python train.py --norm_eps=1e-06 --positions="rope" --rope_fraction=1.0 --bias="none" --init_std_qkv=0.0179 --init_std_down=0.00203 --weight_decay=0.0059 --schedule="wsd" --decay_shape="linear" --final_lr_fraction=0.0 --seq_len=512
MLP neurons of a small language model. Each row is named by its layer, matrix (up: input weights) and neuron, and shows model dimensions 80-335. Each number is 128 + 32 x the weight over its row's rms, rounded and kept within 0 to 255. Numbers have three digits each.
Before each neuron's rows, "fires on" lists the tokens most often at its 100 highest values on Wikipedia text that the model never trained on; "fires in" lists the words (lower case) most often at its 100 highest values on Wikipedia text that the model never trained on.

fires on: "and ", "her ", "its ", "with ", "his ", "s "
fires in: "and", "her", "its", "with", "his", "s"
L7.up965:131119217068082092177174127121112214134080134127123136152083160101133152077081144182130126120202032116142103116107089149156123139148182153144106148065153066107172128122140091122122119108152089121162122157114121169076176103075099132076128136178183103111133114124145089201166059140118114115129131162112127137190095173068189080141121111104158056096155127079091118138167135107170122097071112146175105153170142135117079123133109107109164086111122199163144137196188180161108090129101137168157106085102107171074089142185107125156128125103103076113079089134101098154152082117118064123181123161118153021106145106109151184093077164140149124228107118157107097127162141113060087110117133083213108119147109040101138137132174129099081149169105116156075119132169136153137069122165136

fires on: "in ", "of ", "is ", "the ", "was ", "a "
fires in: "in", "of", "is", "the", "was", "a"
L7.up1857:125150097175128166118174108129201114130109109055123108162130063162199163121158203125102111054104151055147108133069151194098114101193048164112097096163080150135133174154113121153159057184158143113100134094094143085095146121130104089153108079142134081115066116169120115138064110161162135074155191109112114098222133123085117122085141124125163134101152132097162147091092100160109136216137139116201100102112139111169141111178179093168153149157091149121150122132118117121078102109125193186165065133081145082113112117110105141084180093131178149078114120147123186138175164153133130187117138142152133121164098177110098117161146165149177103109119145080152100070114092152107187152146121083137179117106149192164075116146137097129146090119197129158157145160123081125178164133102142

fires on: "from ", "the ", "of ", "for ", "From ", "in "
fires in: "from", "the", "of", "for", "in"
L7.up2:126108128128098174114098123154109105145149117102146122134153115160113119086104148170157149168125077129230120135129110100159140088204094129169119147175108057121103119127127125102157139170145132175058061156122148159213129131125125205088073106141103127172167196168121057121145151144111133144112133092120127105082089185128106113123135147160137126084121095130092158123116128095115127166123133122068120165126156166134134114081125140130096084119157123085161145062145146115087120144088147192141139160179145124148130130134113091113102119103165096118166149097125177114152095094192052076090154158144162114160114115127112101158134135128168132119174117130126225160152137077121077109133171184120122158118170092078129123159110126131137138114157185122140131113091108129108138135126078

fires on: "was ", "as ", "of ", "became ", "served ", "in "
fires in: "was", "as", "of", "became", "served", "in"
L7.up1598:061130157110135172121155166104160135188081123082088083081125098109136172176150145129112087130137160153105159105100110065161140152108128156112117131123117147145122112123111164118094109141096144154154091075112092122157118130139190091123102132205150179125093100154098127149141180199179117056112147116111098121132098081157095078126157131119104160058220157092157128113105166124131102178121127195051134096107127116134132135124083182133061133098081125124129136107127094095141133128155125135128202142134130111088158139125142146109161118162131140089095131177110097146170213171100141125098078129098137187090113119136088134168187124119123113120108125072097147095150114168087115157089086131083100118133123148143121096168133131160148114163124099128155133194158092085131186172121123

fires on: "a ", "of ", "as ", "like "
fires in: "a", "of", "like", "as"
L7.up1498:111129123092091116134120138138123146150154107118136058119128123125144094099103170163177146157111133133123023113129145123137139202079054137157085091067148116082107122201084186130083101105162108114141089105120106116132081079093088101113101134141156088112126146113160106124131110174097096123157141162136092185161080156083107156117084138160039167061132104140137126132144097160142095133089158120080091087151111053156106162087112117094151115165081133155137119124171086155111122170096077160106126135141127115163142115138121119136102121130188136153164153194142134098173198103114137197126123136125135126136165107108101158172129123120105158152052094140091131099168091068135113158113117169108130136129094138091129127133151073074109123133077114127111181115172152180163168160103158

fires on: "s ", "the ", "his ", "a ", "her ", "an "
fires in: "the", "s", "his", "a", "her", "an"
L7.up957:132121092134061112130119093104177189114083134095178144128098086145149145157082122133133141119134054127191135154119110132102140115136163154148106143112111136122143138096131182114133102162116098118152153135047115149141064097082174126133152097116124139162105130101121130157103163127076174170136082139132135165123092159125119150149138109162107143051118122093172076193140102123155138109158111105065078160123133092157137136078126056129103131143185135115151152115160135170127112117082158130143177190099144085120162167148094177108117158124152145087119108144100149174087175101116134098120105115072123073121155133113129127156121146128126185111167123126118167149149103248103141166039147156125055169143129128104108144072129154102074167143152129130103152174135170181122099110105095

fires on: "in ", "on ", "In ", "from ", "of ", "the "
fires in: "in", "on", "from", "of", "the", "throughout"
L7.up576:086201142153116158154134098177114119106119129114148164072157121137105124144053165156148134097127062087106130109110138184126193189119153104070120172110120128119181102132108112087152158120135180097101106125116165174103124109128186178101037175134084094129126170128145119120108130124160096110030142175130155198154093126156091153175141133161080114127108113132071202155146134142122094159138117168143120107112151059135120151156121138129077168157134139082123116084123115168099107113147116110131147114081098113180164138150105137174102115125115109121065119137109128115135129120154055120110131135145134126166091142126102105171137150085159111109057119166153151099128087179151135089121116182099138061116150084098216125092190121135159127170162116135160200164141147097101160131089120

fires on: "a ", "for ", "to ", "as "
fires in: "a", "for", "to", "as"
L7.up2108:183099066122134123098103081117120151125158113110120119079179056128097105148156115169162108087196115106120078102087106123115100134089116172158190124150154143122099081106139097133127096193080155113159142104153164157171158141117109119090063153060149168157157129102121098132173101115108138158077133113154155144160128111137141108083103177147170111124124111138156073124120086114129098149089103118091110118153152080096114142043139107110141119093109149182105143125125079090105154148154096175151036117094129142106113140134139147087129128135162114145107098131132098123158098104126091096100094121116093169113111136044191128160116103138102108134132100154086159177112089175101134123089160130117108143110178143118076088104123110098070134166139110081105161171196114084185131175089106

fires on: "the ", "The ", "his ", "s ", "h"
fires in: "the", "his", "s", "her"
L10.up118:175079094157141134096113115169124109093183091077161134123120163141118129143117092067085104161121165113175102103128106149159134136127125135158138168077077119134165113113141143078114134174130165171152113113129167128076168189146083159215083172051151104163111119163148100148104151167078143113107155095096129105164104123124190136144143061094168082139082095111163100115119153147191139158100099116136148172139120119125128098105091092122099121137145133145105136077134146151164084112056163143161131175151091154098145149094137132141142093127124064117107144098110131133097088149157120170159103136092126132116130160078136100088078086131156124191109129120108101130079063112092128120121126137106161124108163109100129187108121119160103126114152144160094141089095118149139131112154121

fires on: "in ", "from ", "on "
fires in: "in", "from", "on"
L7.up210:175100148102139142119147136079102203104131095133124105128124101140142203107189172129112128137078056106110084079115124084092128122126194131058130135170105127126166108120147198100168090142144149112104096142128145114156104131154107113176030144136070198095093132148112103078164151095105089128137117097151181158153084145067185147157118083092133120074161125103133180116154147165159161189120197161142119127173159123152146133131126077141155106142070072131168087194131114133196126177146049097130098113095168157135119136187137152121138145093185126096075125183145090166106157071094110142133111056102154147110128176151137151194078157136100104120167083148100172129102186144092141097132156179076078117062176110155118145134134180158144167163127135143101080145140110131161107098146111

fires on: "his ", "its ", "their ", "umb"
fires in: "his", "its", "their", "mumbai", "professional"
L7.up273:169118154050099096125140136155126174155070117110162163142136141102101119157108183161118111150091094137169154127109107095126171194170112128090107111099136098119106121154178096055177171133155090097176166105136148134075148129114190160169095117155105156120171068102074123087137160150115132181142136181106118136068131109110130111221128086118146118090127139109135130153150149112128140092141116147120047114189103118123120152122130136143143154085150158142150152137145112179074079092176159090095119105150134151093105141139119112145130156109155094134144087064109185137055131113138143105131066087151088095122153107165125095087137164116131135185120109113140170165116106107097149131124125150117127185114119100161141126098125157191101121104126057036103110168113174109085145162104112

fires on: "The ", "the ", "to ", "would "
fires in: "the", "to", "would"
L7.up1641:185154103121177161079174130071091198109096151097119114144151124136159110141122103108121137122151069134185143122094100157155172097145093113126177137181099134094143147149105112105092190126157141160169128161094152137165211117161202110151058148117146092110127157086127104095142188125128108091102093123115097122117082093116143103139144095073102113174097105103072143205139133118115118145198094102126121138166083152074134164105113151167059069093131146155131157121167120179105138077179082104097138134113132185149143108099136085092107165177132107079097091112074126141100043115112124137060104161065182116125085111140107112097144103191134079120123116130109134131111132080042094138164112136146173134205141134149142124135118062072125176081156097159130103191064126116104090131123128

fires on: "from ", "the ", "its ", "his ", "of ", "with "
fires in: "from", "the", "its", "his", "of", "with"
L7.up1777:114111125074099114118137135173139149113210113149139174155126129118103151074156102129125157054119096147147056070153119086119088125137128117107117143096135131160124123182082127111084133080159193104130078113049157105072105096146135092178147112151138146118128206125117125086170118142096104089155124099091156123089139149103133108106104108091147125135108139079126227095169116124117153112079133123136146094134159140109091160155106166126150175131094112126152165112123103128063093126140132173109108158108118120152149093129118109163133150189120114138150093126180181114131150092111152142109107134131121091145151142096132078139110127112141123237177069151140196093142102105125075142064139120143115139124149095086107163097169143113134115154168165145132171112153103149152076132049151

fires on: "the ", "of ", "more ", "all "
fires in: "the", "of", "more", "all"
L7.up977:125136125162097139104200102119090084110133109192126136110140101171174062173160105097145111124143081106084097075118086145107138125146210180131143086152085087100161113146113142125072102099113180127140145064077150116139158104104134182183109136144175158154126115139148086133185182141120117106121128093083136181110125120133145107135172108184194076082098136077113125116113113137098125098107171150140136143143118175094140105030090084075147124100063140193110135119162157126101113161147147191125093112110108053174115066129139114133080139043157106146185124126171198154124151107104021033123104132171133136160121125090102125142185105132074205138143189170104104117123162162164134096101075108147214130139158158111094121162166121155106091124197149108110211106144100145128124110126145

fires on: "of ", "in ", "after ", "into ", "at "
fires in: "of", "in", "after", "into", "at"
L10.up1430:150119108111060117118140154128130157140173147129110121156143192169102126132158164093102152171175119130140123113091132067130106125172097144079119120067107154151130082145125091137126116130143179147125173056193124165135143080124159156087118131107089135123128118086178055145108147133114105108122206142149152079177121079091130126143080096132182128092138161131117133130153206139139116111129140084077151117112119110128137134145147119155118099072084107141162168139151127144190177105136171155105126121155122126176100140135092100085107125101168158172167165158128138117115135142108089116075114095154204163090175122121089185204122132117056160137145090117151107141121091053154154165174156175131105104119167116145141147171106145139089116174165090075132123089116141067078156143071142

fires on: "the ", "of ", "to ", "y ", "in ", "ing "
fires in: "the", "of", "to", "in"
L7.up105:142151078101069116110181135158128167124141115152136083179118058086151112097158176144124048096118129072195108120167155140134100159083061104141067172123134108117146121166113163130080067160151127100204107116097099119095182073114095065148107130130096121128104140165110074080038134146114121115163145127103103111115129141107147157112133191152165039095134152123107116116145143143151113113129134094093145104136180149144117157164084072121111101123096156128135131092120080091154118188096159111112149114133155101084166100079083157114072133151107119103143076104150143111076126099135107138092166143106169086157140119116140106145104129140171114103156146133135107136184099102144106133115075107076119129154147142129127126113127158141128147118092088140111149153212137180169130155088113

fires on: "from ", "to ", "of ", "with ", "ar"
fires in: "from", "to", "of", "with", "on", "by"
L7.up1218:122174130147094075160205131165119123086155129112101086148105146124110149178071105134082071158128133129141068101183157146096134162112124141145128166145137101156120122121109121183096090113153108076157109123097114112132123168159067111111120147132110099151165226116102087044106129159114112100108125110122216194129116109077202166166120165139142125131057133106123070118170161152166180168059156117191140142161122139154193116093141121137162116146087160082106131063115144098133109126118134092152143142150113152156168077113098113127135185150141113124146074169169156130169170080109120130102147085183092131120144181154133120162132122107103102144117074105092153159166115112137132163084106137119151158255122097140123161151147113164181140110106162155137131137101128118158083136125141

fires on: "from ", "and ", "with ", "his ", "in ", "of "
fires in: "from", "and", "with", "his", "in", "of"
L7.up1552:116133157162125140106124144119126135134151141148105109117101102115114090130108103113129210100168104069072127139143133130162170105094088139113117167134151128128118123125093150139127072134133104120144112153100115074173159077117101156160080178129115114151153151164170126093106113143113134069144104085105087148133100155155119117111133085176088067169168149100113119119107114118147065125159147119239120066171156116122148123102149135132080164121099131127089173126156078151130096122151105066155105173210151121197135114124073122142100119137178126133157105140144111128124120162179154098162113118157152136114123113045133167102204144105112126149099082119153188131149095091108170108129124173158100109126138099136151078109088064112135092148106102131167138147172082239142157110145141

fires on: "to ", "a ", "as ", "into "
fires in: "to", "a", "as", "into"
L7.up1251:180129103045086171116123167133110093143145073152127120114125107131147160170158151126137148071103065125107117131165139114176137081154114126135125086110139023130061109098115148128096184200115143067088102151127087130095145137199096134090096144095069119106082144089055111124107149113144124131124183145113174114100154087110113164163155173103140142143147191182102155126123097120119159171098170094070183075169111140103141121065163121048102137110146163128147148111106080119059126165107199128135113114124171149129125138121138127143135136094182112091125104146107178129118097093122117107099129152157160135094161136173150149071115077098151092156118107093113173199181135160097103119114133222103095101119120111093171127030120135117160159091111180075143093083149147141049121166121100

fires on: "The ", "the "
fires in: "the"
L7.up750:116145125165101098143088065126092143124065128107168097118161126149148146175118079091135182056127161115130103170135122107073100175179139142119095173124129095103131145165152137091170125131175110123139101115102057133134158095120188198153127106143120136118154159153074115100131125142120122140116072068159099105100118135116120134165100141171181122079186117121106182124163139134153095133092164152128160172070134072154058150117100142181067080110141095086089117067103097112153059139140126102130117169160156090119129101125119174169114128106122090129061149141060064099175121088130090136101095117154110048130110119157069091121164084120116094113066202131130116103133175138160124157182148131073014134149179201179163122156153096210129127131152160139115136161165134141182117137132115

fires on: "to ", "can ", "would ", "may "
fires in: "to", "can", "would", "may"
L10.up265:119096131138135114191166119084084132109101172149166015121143081129111176193120126112172084108170155130118127137097096102101127129073160136089110135162151107147124127152101127162137174137085100097159114052152103122156094189134119124128088108176165111095113178091120072131139170125114106119137078085129165100111137147130112142180134052116164137118133160153070192152126110159130097122124119096125168154142136152139155158107142166119159135088172121157127140140156029108107110085155118136119154133119132144121100170103208126131139172154119151093118105116047174112102104149124078139129115155186151095087141119093131111139173159203140105219164092094181102127114160099121065135098119144249083120093130188116173090131135098136073100132128145070101133124146184183094147144109151

fires on: "I ", "did ", "does ", "would ", "could ", "to "
fires in: "i", "did", "does", "would", "could", "to"
L10.up2193:135145150134106170154103101097095134110014131125078091128133172156191092129175112050069144041094128122123123071152089143042145119165114142188089118145083120080052123143146148127094143157119134087163146104128121105128095157192109151097125112134171133077076156062073121094131127111054137126157082117166147160177163102130204132153165130156174143075069103191093147121083146116186122111093146124137147083163107090182115114164068086122114080106162152124151117144147111111112098110183115133070150143157105149103120153087108114107097146174132168122128145141159144130100128098145127157082178133119107143119144086102135129136196124146099124158162104087118115102132124080037113115090121161136091138204113143104085141191139124155181146118126178185138085158142052106141128057143156

fires on: "the ", "The "
fires in: "the"
L7.up1703:152187137128121122133140105159072136116124117131151145104142083142176083146128147164124063147141178024121138163123148091129135088066148144146160154146130121136139134120091135120169104155107119195090133172106105071142151108123135162079120137153103158122227140172134083150132157116141101108109072081090102140146086157112155106092127106100147144090126142066166226120142186142172162152099131098155090171128136141127114160136093123091104115160134118149136130106173144125101120119024126137148150159150076009132144186124123138126125141134146118049105117125066116147119158134095138189149122140189122111092142085097115132110106038078097131126109124122096171134129101058128140129137138166156099052104131141148138161118142110160142184184077075131072157113136118147143125113113141

fires on: "to ", "in ", "on ", "was ", "helped "
fires in: "to", "in", "on", "was", "helped"
L7.up1202:167167142131114118100133097118110091118099096149148129155126141154124110090119171120103070133193171111061157135077136053049088142191110193092188117190125188121088149106076169108118127145146132125177132150148140136218113134115147140185037143139177128167129111138134115076059154106110125158098143120181137142114105088118134120128138141142155154161098113137109136115133195132166099152164151125107141177127178193164130138164109175050135133144072087172185123154116058100097134127151131155154123076131108159135117170175110108124088157147098137103093111111157120163184147132134136113079114128092131152159105126124087141124080149143133091102166149177182085090129119095187121150049131069163115160148113105110154126102124096130163155189125146181163166187136154115079127144089080

fires on: "to ", "for ", "on ", "would "
fires in: "to", "for", "on", "would"
L7.up1775:141107172104124167128067120151117107165118157098156151162127132178087141195139077124134105172110155144234077164188088133101108132088098123151154143154092126136072100093162209098140111100142101191177170176185124099118165104084151131127105133142112173165114169149112102095089135113165105141145129136150101129131106136144128118142110168115147146100045177101133166135140116117116105144125135117098098071141130146111118197074071111123103049103161082111131130178099121167084100108196076104112135102125078092162132130065143100130178145156113156162143210069105173189149110087181102210154101156183116117153133146115118155143114057127110110151139133139106120143170127082073099132102123150143089135218117094149103124129123081170115146153106137114133108128105130156066119130135135

fires on: "the ", "t", "un", "The "
fires in: "the"
L10.up555:143084132163104164138100076103113071100151087099154158142119162116149106180144131157093123136136177118092184102118132099112112131169153173170160158133113112170147126155131114170117075151144092154119114146105084145121112152177174226108122141158170152133160134099128113155069153133083161114103099118108145120082085107086085151100136106142150158077121118134131150054127093107181109131115107141058129153177073173107102131141059079177113112109131166058137117095153158196185128069095099153173104126194068144183172131091105150183091177099115143112108111148140153138109179055102083134043110138079147080170129141163149101121119126159105090162088178106109107196123118143081085155143124187110207145158161146116144165109114115147130167144147104120110129159112109110162137113076128

fires on: "to ", "of ", "on ", "in ", "received "
fires in: "to", "of", "on", "in", "received"
L10.up1949:174108054038177119101137124142091083167099123205112115145166157107102147069144104083153164116165118142160063090181085073142056139062069128138114130141151137112108150100169150141107209161116110131087101137206170141101155100126083178148134135090095117105063114146160084074141149031099117098110161094139141148135106143104090185161136141170097100097107129134121131114152135128105134115114163126115117128109139141125098127199121094104080106140107227168171152154148138142154117106159131134093154105131086163104144117128105109151145089096123177165134105154158130114099112133122056112116154161129098125078098147143125206097123144158148094172125081111172157120065112116110073115146104177101080117141095150111171109154160076129141106106130119092073130148092134150057150129104094

fires on: "and "
fires in: "and"
L7.up1373:107127116151103090146153110138141146143147141151165128106111094146118128160126087120167127120150134040091086134131153108095125163078092154103123150118157148131147090098131086144156074110081105130088082104134158136134144114096143078110148183089179159118167125097158111159093096174127113086093095085099148130111080098120168174109197078098228095147097158165118000189107135099205151067173158124124133102130110127111183119151133093177152116075084202126133140206129098101128144082109213073107136135147194177144134129142137135178136155109145050143177127174086154157147127210091151125173083142124114123092093133129148098125086150140054104119101069102105114135152133141133153119118093141126075082156086111157155118209115102166191140147108153120102104119140105136143060137164121

fires on: "in ", "on ", "of ", "ret", "In "
fires in: "in", "on", "of"
L7.up1507:154119100117097109068121093143109139119082124064074086119124092169106113139096128157096104138125144117113125160115139071083162107117147103057129136147050123088061102124120105114095117155117115124128122133128146139105143166146175181148125157097091139162130100137124121169092116204132142084129112192117108133164111107152088115126125096123167145105129140114105099104153146120135100108111108210085137194166111184147112083161108101053156116121119122133102095143185152111172145117169140154120038133117131113180167100156132147165105110142121070136155142156157158159165130028166071155052119148111083176118109174140104102163155165125025200143097187113101159099146088118117167135113117160116104119120094124178162147171103126135145094132142125122074097118052076105107148119099111

fires on: "of ", "to ", "In ", "in ", "two ", "into "
fires in: "in", "of", "to", "two", "into"
L7.up447:157106117114131134154100117150125093114155141135093082071068078161122072149104174153146191088107116129157062086169118134180150142120103134139119106088160150117085114147130060143081160137124199166161097152102145100124129127141116130129127130137044124113103132123120133155154108094134157106183137115100120182099117109123144127201122196111086163076118153151079113124132129144109149111113081109124148140135085136137123112143113171166114160106102109121095081143104128100079151094095119122143149169097092117207106116096078119182136087181118154135092138147134125114107133113177099148141143183149110123094132124099125092133191142098110176081143117120090186086173069143139117114063128174117122100204095147161091153132183113101165086060094135070048162147145149098179146157147066

fires on: "in ", "In ", "to ", "of ", "took ", "On "
fires in: "in", "on", "to", "of", "his", "took"
L7.up1907:118098111117141044133159168133120135125100133142107112158178135148161176098146201110172122119116155023129129130110133039178087138136132105118124122163139144144132095146121117122105112104082163179083146156162111141132164094209108136101157107127108113086149076112132070072098091118130107113146108194084184081083141147128088177129123137198141129133120127100089129072201118132101124104117103096167137082114098100157114108098127116119081114147070146162155143115109129173127145077144083163114130143130106122090150089150109146127143138152094142130161103134136136137140158126142077124164162122167119167116113093103137104099118109167128197125172137056178096116139117136155136153107123210168106093143147131120183138118132155114173125128119112130107100140145120126188157110087132

fires on: "to ", "not ", "exp", "ens"
fires in: "to", "not", "expand", "ensure"
L10.up2205:127104148108148098118201155181068124186135145127164128179070074131137102158182085177147112110144156105108184146100105061150129141121125174164145149139147118146150169189149110138082131157126100077199139077116162129126156170105167153117162088126106111105120179161095075101157139143142106137097153106138201125145144148181167157123115083134093163107107146112101131110122119136142087155167152078140133158149139119076186104149096174132134143123125152106153141102138108108098148113170184118165124136113065094125095127138150126154155156111154176117126133113128103098105095099153107110113067168132113114150135172166146106143134165223092164171162105164225146155129160158086098155137138125219192145122157098120122113130092166143112113150147123009092155140110129133107161171144147

fires on: "in ", "of ", "by ", "on "
fires in: "in", "of", "by", "on"
L7.up939:114097134120107144168192154170171094094151139160145116126108097154136134174129081131124093136135069067143126062137093121146158083134125125152149148126117140150138100103108183097107123091153195110094140147130169091106055153122112111087150144107148117109132163087201112090113175117090115098111095115146135123142121138129090140109104061193114173111088126134134169162106071099111168195118081141111105000207182086153082132117087118134116146150086120158132152138117124106130084122132117128116110106108131106158106142112124119191102093136137176142146086116160179124163162139165153144145112148134109156117113162078116117133220120160094162116095094103188172082155119136153130101142114184082159165105071099119113135104207106143086072145124095093168137171114128156106134122111131

fires on: "and "
fires in: "and"
L7.up656:131126076076148136167111147143137156144151151143128109075135036088102127132072091138147121125079143154148157091085108097111123161128177102165112133075135086167133139158118063130064144158155122079150124096152091116147053087097074153112166136129078090131075195144196113131122112134085091059149161135088168122169084141122101168069155087168193115148089161133157156159092111139119094106178038136228117185085119132134178141130131144145128135126124094147106132174161131124109106109180098099151111150180129129156110129122145141150118140131116118165183145152154133093174107110177087071169101147163111109160157104125187118106199158130151179188098123107105172137126133058178077153146074152126138084160146191195126146161146118139139095101134140099083118133070141202160141130163126

fires on: "In ", "On ", "in ", "of ", "on ", "During "
fires in: "in", "on", "of", "during", "by"
L10.up2084:106072127098095176146115165125080142057144117160078100105140114071092101074119125139114173123126145105176113111108096134151157145145183130169130118100086109133143109125108114085134082169148091153091097098136156123182094165143126153105158186112068116093112166137210114060117149129210114168166166086142102080116125105113096180103167195120137077131133146145109167172166102095082183131153150122131098057147179079144116163072118141147115119136078094151161128175115112147176142170082169128138179140114117161103184128103101139220116154117136110209116120170173115140112090021125111090142160129166125136086106117127124144109094126082113150106130059129182165173121133149081141113094166209141110128138120090131142176216147129150111173174167144050152121149176127115090117141107106

fires on: "in ", "of ", "with ", "for ", "In "
fires in: "in", "of", "with", "for", "under", "into"
L10.up1238:124116210112121144114127152092114121147113116147104156138101148154077140027098112114144103079167090108106096144082070141138106117139165164158112152106110142094121095131094148091078110125139147190118104096123167146074078133099124146132079131130096068133081079106107151140065071161169092098142160116201123102137133096175139138097130057110208128143194162122099154078142174109147142153171143154076148149090078094213068109141167147076128125057065081100142121126120160138101141086145131151140070136099219074146127065072122076129062115116134120167057131143202152132124145105096151144099128123165105149139103225100090150158147111120145147129153102166138176105099116084129128116100108204131144137085131152147147125102148165149113122119093155080094186075086064066085160157130105

fires on: "to ", "Air", "A"
fires in: "to", "airplay"
L7.up844:103108164116127075119122092155122158122101132115132119103062079122158110145147129097121103089114106119204166088129158047125108131145075124111113129191148057134143190160212159116123144205104084072145150076158168129176145096134152101138122104155144094114146163119146101173170120096107120144123049113168189133099120123154121178123147135121139119097034166148110143170131100115124082114125115129157162076076084160159098068135165145149123130112157164158194052126119101118106226095160140148141138109137079114076129128118146151121194155141112182124159117069107123108125099211180106134157117150127127111123056118147233078170162135141135081074184129175135151140117196106109140146115150111140119111109113114118089142116111140100070121172122089084108189172150121100115086142062155

fires on: "to "
fires in: "to"
L7.up2082:140142178123173067125147062172104100148100102111129150166060106138119059096124064124184101138108155209123138115141185181161101118181169196119087099126090118110119151164135115150059087163157114026126116080158130096104140110169115142118156146120193086060107144137108128153109117128113121134124092130181107126124154159160122100127149078194235176113097150187157175102106107088110106160163136138115103164131103094143157128129124132120111119094075117147156137093138159126105126121145186076121143094214146125203146134135127119139141099098120152119157139164143128132112143101161107132149068104107091134109126067163146047183187136163174195125165157172133169108126152140144151136089121242176205069089098134104094108108146110106090130132123084169083120110108192091141090152133166

fires on: "and ", "of ", "in ", "from "
fires in: "and", "of", "in", "from"
L7.up1043:102079158131150134127147077133138134165098175112156157169107085142127153170131159138155100128193167148153125109118098090075109181069141161124124196131139082107105104119110114150159102150152162056124138101134148155115115148118113130169120137015148121191036149103148121133127128116152110103082146090078198167159108080096154132158064082111141143159145111106120139126135120138177168139177119113086138180118155128143179150131122070099122092111073191139114133122111146110108116122169093122079203148098136128089107114078118137127129166145139081104158204125154150135129108100128131083109140154119132173093119218146126101100106160108094147173100105116140136176129189111151128133099119113132191116136183081116158156205106104121110125116115188162156126162119124126101122138080081

fires on: "was ", "would ", "is ", "not ", "to "
fires in: "was", "would", "is", "not", "to"
L7.up568:145154167071171160148144140149143169107140118119144106117138099119136139116204130146106086077091125102155151182140106071085106143190138136178143105187145086141135135127123066145106184159078098052139148114122102122140062159151097127118121112150146131158110141146205112108145092165084090091132152159096188122132135134156139140138167104163107089075099131104145138094115164147151125196166140115079092188088138095096118078141128143166134137090119172088173123112122133138132112125130100165174130207098156149122122114103168129115161186127069137135180180164112135121102088150153130088118132172136083036125170097187154059108121220131113131085100150162189118113116138087097111128160147188226081108102168131111119099119167172123150092131118155152131129163115147120067203126079138

fires on: "in ", "of ", "during ", "the ", "from ", "when "
fires in: "in", "during", "of", "when", "the", "from"
L7.up1002:109097148146124129123141123111101115109138196255105119109144153132166159094115124118137118048084124116118145140117116109194116126066116165109114142143121137133107155155132147161189185160156165138120125102112096151109083128132106156108071157175137140107081090101113124090092144136124128110137124128121149140128103151117089170096102000156070054154150132173077146111097104163154148145134066169168140084154125148154125191156113191134105127142105096154101098105140114089139097137141146105159094090130157098124131107171110114162099096103192116113131122190136115157114119122116109149171085131117105154123055125106130126138071097132156152132159177150123085192156080167120121150135153136091141146146145175112122164105109165160146166106170139168121166158220072176163102142147112